Part of a small language model's weights: width 224, LayerNorm before each block.
MLP neurons of a small language model. Each row is named by its layer, matrix (down: output weights) and neuron, and shows model dimensions 32-223. Each number is 128 + 24 x the weight over its row's rms, rounded and kept within 0 to 255. Numbers have three digits each. A neuron's up and down rows have the sign that makes its largest values positive.
Before each neuron's rows, "fires before" lists the tokens most often just after its 100 highest values on Wikipedia text that the model never trained on.

fires before: ",", "7", "0", "4", "."
L10.down236:096086162130143158132141100158142168109110184133130107151110086146115168136076141056118143126132098139098120132103097126123124107130089149211140128140112137098089175116117136138128146149133115137135094117117163090106147121146154136113105134114137082064165130136156124141104113119154126142101120141105118160169130101135113149117122119075162152170121088130155102131129151135125153140124152132137132131097147171113116165113133129133169090117127155097143121133118142163135146148096138158073101139127118119112120103109163114129136141102137124100171154146099098143117146145160130097

fires before: "al", " in", "man", "ter", "ey"
L2.down164:121111151146137108152134157099088146163147141090156119144138097120100117142128109146146101121143092136114136135161110107104138101087110106181112164117130137203145088119145105139118136101116139133144112122089178119146150085134168170118088146099108129164133113150113097178138142132111132116158152106124087096097116119149104151104128094137120096121086147137150138140141140155122146153107123156146123117150099151165163137120126173134124120106113077111147114152142096161134106138102166161152154101136137121158079157141131150102101163128134128042131100121152163112123142127139081101

fires before: "|"
L10.down508:129084134129119133147118144142139096126133124089121092095113143064139124133134154139114127165137124168142108124131111147137155145172091100134091165117113121150157103147134144100108142099129105142153171135141096113077136113150129108136142097106110143151132114151169088104137131130120094132111120107144118166126118122135255105134170150152134140156136130130112088122112125118149157140130122138133110122159164141166122165138158126104118128110130093098140127114115134128139144167118153121075127129141101154118112091156129144152143103086121103150152136168095158096127133121132144124

fires before: "ing", "ed", "s", "ter"
L9.down484:152159116133138091178130134121118100135159124123146122129124114156114129135119104143084145159101130168139143133120108142105103115145099173104137123100182087146159112137094089083145118092123135102150114147094082150121103071140155154146151153121122159129167136129090119118102125133114119157120118152153136166107118115107122114112158126093189081142112165148138152143140121137129144180097132147070075094127146126125098119147120185132107142141149145163118128161128087127120132137137117132155149160113097146137143132100121138084122116140166123132105162119140118075117146115126090147

fires before: ")", " |", ");"
L9.down308:167128169110127113146140109150144099145141144128149126099091142158141134115115151130115137125100118127087172151126145161143119172083145127110112158161141089118136162107103093136168110130119141159122154157123168168133100109133119108127135117200125122151157077129151140114124132155116159128126087123148117110113132146112152157121125121134143132144138183122110077137093114136169138165128082141106070104133087132114165139140172099107096082070115104154171103125143129126111149075174122083157118117124134099134156085127110101123166148138111174151113097122122102111119092130111171084

fires before: "|", "-", "er", "ly", "e"
L8.down54:115129144111125155111146157100119112118105147164156111142080110063171131168161135118140139153167081157161123092128116112135091133115138136128151144136113127176122095134145137111122129157124087137162123129162132090126163145141131134107092136113115187130127145159140116093166086090105113111130111137101209099147086135156143094118118118160129128121109103181125125115144127148192119130096136116132127175143121102122131146139123104118147100129152124131131157100128124131132106134174144140142172100115117098158101111152152095115153116128152125146121140164102142116144089102158154150

fires before: " in", " at", " on", ":", ".", " to"
L10.down375:172135104148094136145129143106161133165076070128120096105156113157140130129144108137205159125130114147137149078139105123146158138139149149121112116121091128126118097114138122169113158118116105093128127124090128088094101179124119172141152139112122120141115102093139111144093164089150147134150115130116113122157130100164194118119164126092146156145145143120110154161131110130154148134103130113142140151134116094110100159153125124155099108141114108128124094103109101124100111131129145109153127084135161099132171151147163138106141177154109106146135127175103144130157099139120140107

fires before: "ed", "y", "ment", "ing", "s"
L10.down465:128126133113145116148125095162076130145135123146109128149112109163161114165122121134158097146079153149126117090093131152135150131125087144076130135135124136107109133151101157086079140115162095133128138106124109169120149117114128140115143164123110128089126148132155146102115149118113157134113149120121137100120150152114071086140127136146161128105103124154123092154145114151162153118139123106142099092131124081178114084161116139142139123114078118155173185127089100137151171142108135121115151155122147100121115144149102186101160158154147126146126118128122110110088136080110138099

fires before: "|", "|---|---|---|---", "V", "ay", " L"
L10.down293:124152101113122082131093078140152148119157091136129135083159123113161131133110112134124134127137163100167145133085120137111201139117081106130159172124128111129120069168119121135141114160156130113159125145115147116087145123146135141124102092075112140146119174152126146083150112100149165141145135114146094131145146154116155136137141143112134148089103122136101109124117140100154119132162148115196145189139150124115117115149126156142127138124073120144150134099144109112116127140140129156099165090111113142111135072140149112134110141094121109152134131155070154126113134122075138123

fires before: " ", "on", " Rep"
L2.down184:076125104113156138106138131127079088155167125118168120163146134135108117164083139116124114133129117141170149092079124135129128143121126069168125112112143160116116124133116087097128097149135159122143145125082097160133124116145137132164127129110125140155160079159146133131124119129114130157141108096143105090178089119156105109109104143145127145088133132103157083103134130091120153151119131135139132143155126110193143122147155136142120149183091159148128108141144104119110114137086155118140081170140134144091135118094153135158110113135119152135098149120156138093140139148145142104

fires before: " ", ":"
L8.down260:106148144142115160113166156112160124141075087133116121123144156123173120096142117136137119088117143105135150132131120157128133090163127162165150115114150096089131163093103154105138107129131136153099143099076127146116176171116122147109104116125164152114136129088131127154140127104102130139119159119146120102127084103118124100158141134105187115122147140165117123148126095162151131104126100080123131123117123146132146107127161141118107091109077136105113116105139160145151144108117172123139071137086139172126149118123128086148144164158137147123130114168121127135164102148108113123

fires before: " ", ","
L8.down112:127132148159166140142159111122167136202169132116138087128148144157178141078118113127130145103128092121138150129134151144126127124136132176116135118177152112077121111131139183126113105131150122108121148076112111088109165136095134120123124132134119124139113120076109120101161112111104142110136122148117184108137136122178142131132147141114113119132117131167109121129100126097151112143099124139095110129078099109127173153148123092114133126107113145107121082105139163115118172115121156109110110197117158149110145157149114137135118114095081156151133172166131113127097118105138119105

fires before: "ed", "man", " in", " on", "ing"
L4.down332:102112146098123130137151123100124115132160142134153166133146116106127121151173136134174146092089121142117088117129073142148119138128100087122088139124121114127108096118137136124105166131153120133131141132114150102127145129158129112106135150113145157152176153128117112140121048141112153114116150106112138120129051102152101137136146135128103091103081100162116111171124103160154123089161119129133112168112124141150136142144131150114069114146123088108124140129157171116116155143106158119107160139123144122100096167124126160096151166177165100130109117130152115149149092150156119135

fires before: ",", " |", "–", ".", " and"
L2.down370:145085148115140119153160103104159142114139122079096103095129135117064132126089145120135141175155143172148108111134089103135138137056145131107186126107111131123117134127094132136067143146111127128123134109146141126134135171140131120138144145136141119162103117118127135121118126119173161125156156142098116076163093124183117124141183126115137118105139068129131137127103136082144103116155151104117118125126116114118127156080091149101184136129103126074133165084128086149121166098162122128138174122108127118130126117119156097120123145138136125104133100139131144109133159149130107113

fires before: " ", "-", "\n", " \""
L9.down373:136171144119102100143114114133098148153136161127106119149146117158126134162151153175162118077077105122151115133119139122130126151092137119154149158122107128148116117115134113102119123107106110130170161112127112106147128181131107091155105144106163124136154097115154112142160154133084155151140151137175087130162146132140144142147132146122111128106142091092121138067114100140124148139070071140124156099085160120147144146163109124117129149090122151131132116107118173113074146126116160133140120113174139130112082119097125132117131113146147113145111133112101144135137134117110146149

fires before: ")", "ing", "ed", "D", " of", "er"
L2.down346:178113147176161118105095133130154092131122120149144125151132141126120117127139112142151130138166131149126150127134130105119134133129108108133145080169126138128150123101097125147136111168144123080143151143135114133148102122129119091132123108091131128136145199134145135113102108126152134081118160116152176089093101087118127115120112137100181152177081151117137110145136147098124120124110152130100157132128141103149082156122084153128095116164182109136122126151109082155055133151113127093142162178122110156137130135161108150119145124103117134122110170161150085123110140103084114125

fires before: "stru", "f", "d", "duct", "fl", "n"
L2.down314:157090115125148133175076138127118176161096167148138147114093137150128101140121147154119158105128121125091147122086148134165128093131121070148161136137103102128104115174102114173107153122131096113143126134135143115113102141106131100170161155123091109137102125135092131132187113107068146114132151131132122162156070105139175159175123135116131135110167096111124126118170090086110109147126159141130140120113108139146130148113154098159147134122137145075132102080143107127097143119079083129138106135145149120158075140103115162124109115098125150129098140111113117157131112134121145108

fires before: " ", ","
L8.down167:106146126162135157115151155118172130112151072151099119114160101103130100129121146132137127127128109149113102119096102093086159096100135168077136130151135093079161115112107163120125094116164170121113155143114133077110153133153105144125129138112121172089146127117110147080162150114113138135143092163141132105115166140146150110139138149105127114160137143154116126101133104124143097151094110145144113113123131107138162141158132121109135102124100109131135076136121090137125108184136108130104163162132108082111174112104104100073122141119115143122159188155086123156112139176125131123

fires before: "|"
L10.down224:133120120130130121139119132118096131157147067091137139092120125157122107128101162107130144151125147124159139113122138136159158144135126092146088136086153117196095122150139149114115132131101120158108089176090142152147138171123126107140089126127136150132118102080123137137094141135163160154123147149140119145143141117131198118169117116158125123120143084087095128095129076091159093127162085096125120161152165173154129098122133136143153135168111113085114113168134149143152148139133145110117127122127094140160123121103148101118138105107149112149144110102092156115142159140089141166

fires before: "ed", "s", " of", "ing", "at", "al"
L6.down126:138116145189140141163126147135111143166127106127092113148083086148107087100117096132151154144156127160139147136119121146131140149128135116119155120113131098139136104096088131117127111110120184098132157149150187132088141076107152133125142118134113149095150145153107131106106178112092137116116131129130106109143145138105110095120107153135121080114102131090127183150147156191130147155143104080161118147140132100135110108150129108151125160124118126156101093126149090121126107144124177126062131144130134149152117153139118103102187117135133108157149151140121106133074094152121117154

fires before: "-", "|"
L8.down237:102154099116118117118116144112125148136128074134118119098124134124155106101138087129158118157110152142157123090093127152097129150145108118140111128142169129124115109105170132164132157139121124156143108138144135123097132146084081134139103149129115131168110142152141152133113135162153148116141128105141131150148124089113197143112158127086093126136107115109112101134143109156161093148194102111129135144149128113153146112118160121135090171120161147133146151182118162111107125089132122156086117138121116080179123097133128150123151132115135113138178098168111124122124168129101112107

fires before: " "
L9.down112:135122132149147159125146107127168103102130101158118155092139128129123163119131133120121139102169136129092134152123139075098141120099132189116143119107124157080125148091119141098131137096130104119126118116131131122130116147116132133094104084149141108112177170110130143153132126162121162131101114162142185103141182162154104110116118125114109140099123128144116098167103082118128116133105130137129127118100133134140116128127129087114067156121121125141127110126164148146139142118115132127123183159105188135110138169100087109123104142125098099133117178182126139166136136149126159118

fires before: " ", " the"
L5.down516:149114143112146128119179127116159120143108124131114117129126135138133115104107160132094148119108157126108146148120172099129159130132130162141110076131140105103098158119162170129153108089119109146140119091138171087180147136109137137167137110119150136118120116090103111124159138143069117095091107152121134109095125126181097112141104163135153119137109077067095151110149110150152133167124151117099111103089153102131111165139128129113117168104091140129073120125133154162164186131142119134095140190118139133108147129131069153114117140174167175121108135135124144106134163148125114166

fires before: " ", " |", ","
L2.down449:129132126122108134095169120149172093127133154136080108110193093118125128130133114118144132144149148115144135104138098110104143132100121171109136121156108130109141149083124120113102143103121115143155119094145102154110139165135136133144081110088116189102111132117121128118167098164075160091100124140165150106113126148134115147155089111102153101122120122105121157138135031130105097166098166179146140107119150153125118130123135110098121145119121198132108103143151160149139122121109141117130156172083100161104107140125108156101121148138156156112158134147095149107110138141145141105

fires before: " |", "\n", ";", "–", ":", ","
L9.down536:159149164108152162163100080119135097171164109092104146167154151142115090105151122123120152137082133103110138127147109141140154148141151163116152122155072110149082155129112134133116125138144159163150156144082137134152123168131093143128110096117169106136114099140139117113131122136090151135112146094142144153147137127160142110153136081156148126152118138133103082122094095147129144142163114118142150111117134156163107137136109138106141136056107080132121124115099177147149140126115162106111133131112167126074134126155129129117177150141145115105119096176112113142115089119134139141

fires before: " "
L9.down92:105132146183170159123146112122133132129159100124093116100145151130116128101111045131134156113140108101131187119118154123101134102102135182095140117135154129129138136133113136117161106098123144164141145115098147157119141146131123161069112107147141131048107121135145158120173134122089133108121125113095165094142129134144101106119114112074142133126155158152111134065136116141137149151108096124150145149144113136166146119157131104108116132099108141124140081136123143127096149141154126126132098175069136122123156116115096111122105143107107155109143171150107146134117103150103137141

fires before: " ", " in", "ates"
L6.down74:126154143177113066104148121157155100127172106098137150128091079106156092135129118145119102144129116115104104108143127143115158132109127071118140108109144130101163114172130128104158120125137133127121139104048167152159118156132121154128131112169113102105085166092138113136160161107180183157139121118122128130143107103155088151153160133119119133130135120130138158093151138125120130151183137138099089155121127193126135165116124138100142112123095126130127136133158143136116092117136164120161105137128138150132174146119155096144118119127111170136103128143146114119110115162115193074

fires before: " ", " the", " add", "st", "it"
L2.down329:144163091128155162134134161117098157157108086149113115158129157109114133120166148140117100147145112158124150125152149120134131121138113176125139154159129116091133115118195131152113127128105112132122154112107142110177161114071107092148165126119132109144111103137130105105118130121111072113096116144116130116111126085147103120122151103108118127124116114084135116090115130117141121135125161103144070135070166123145089147146105110117101149140162122103118145116113122161148144142123135119130107170191121130094205127110101160117113116174128116155116153102173169135129160121122117144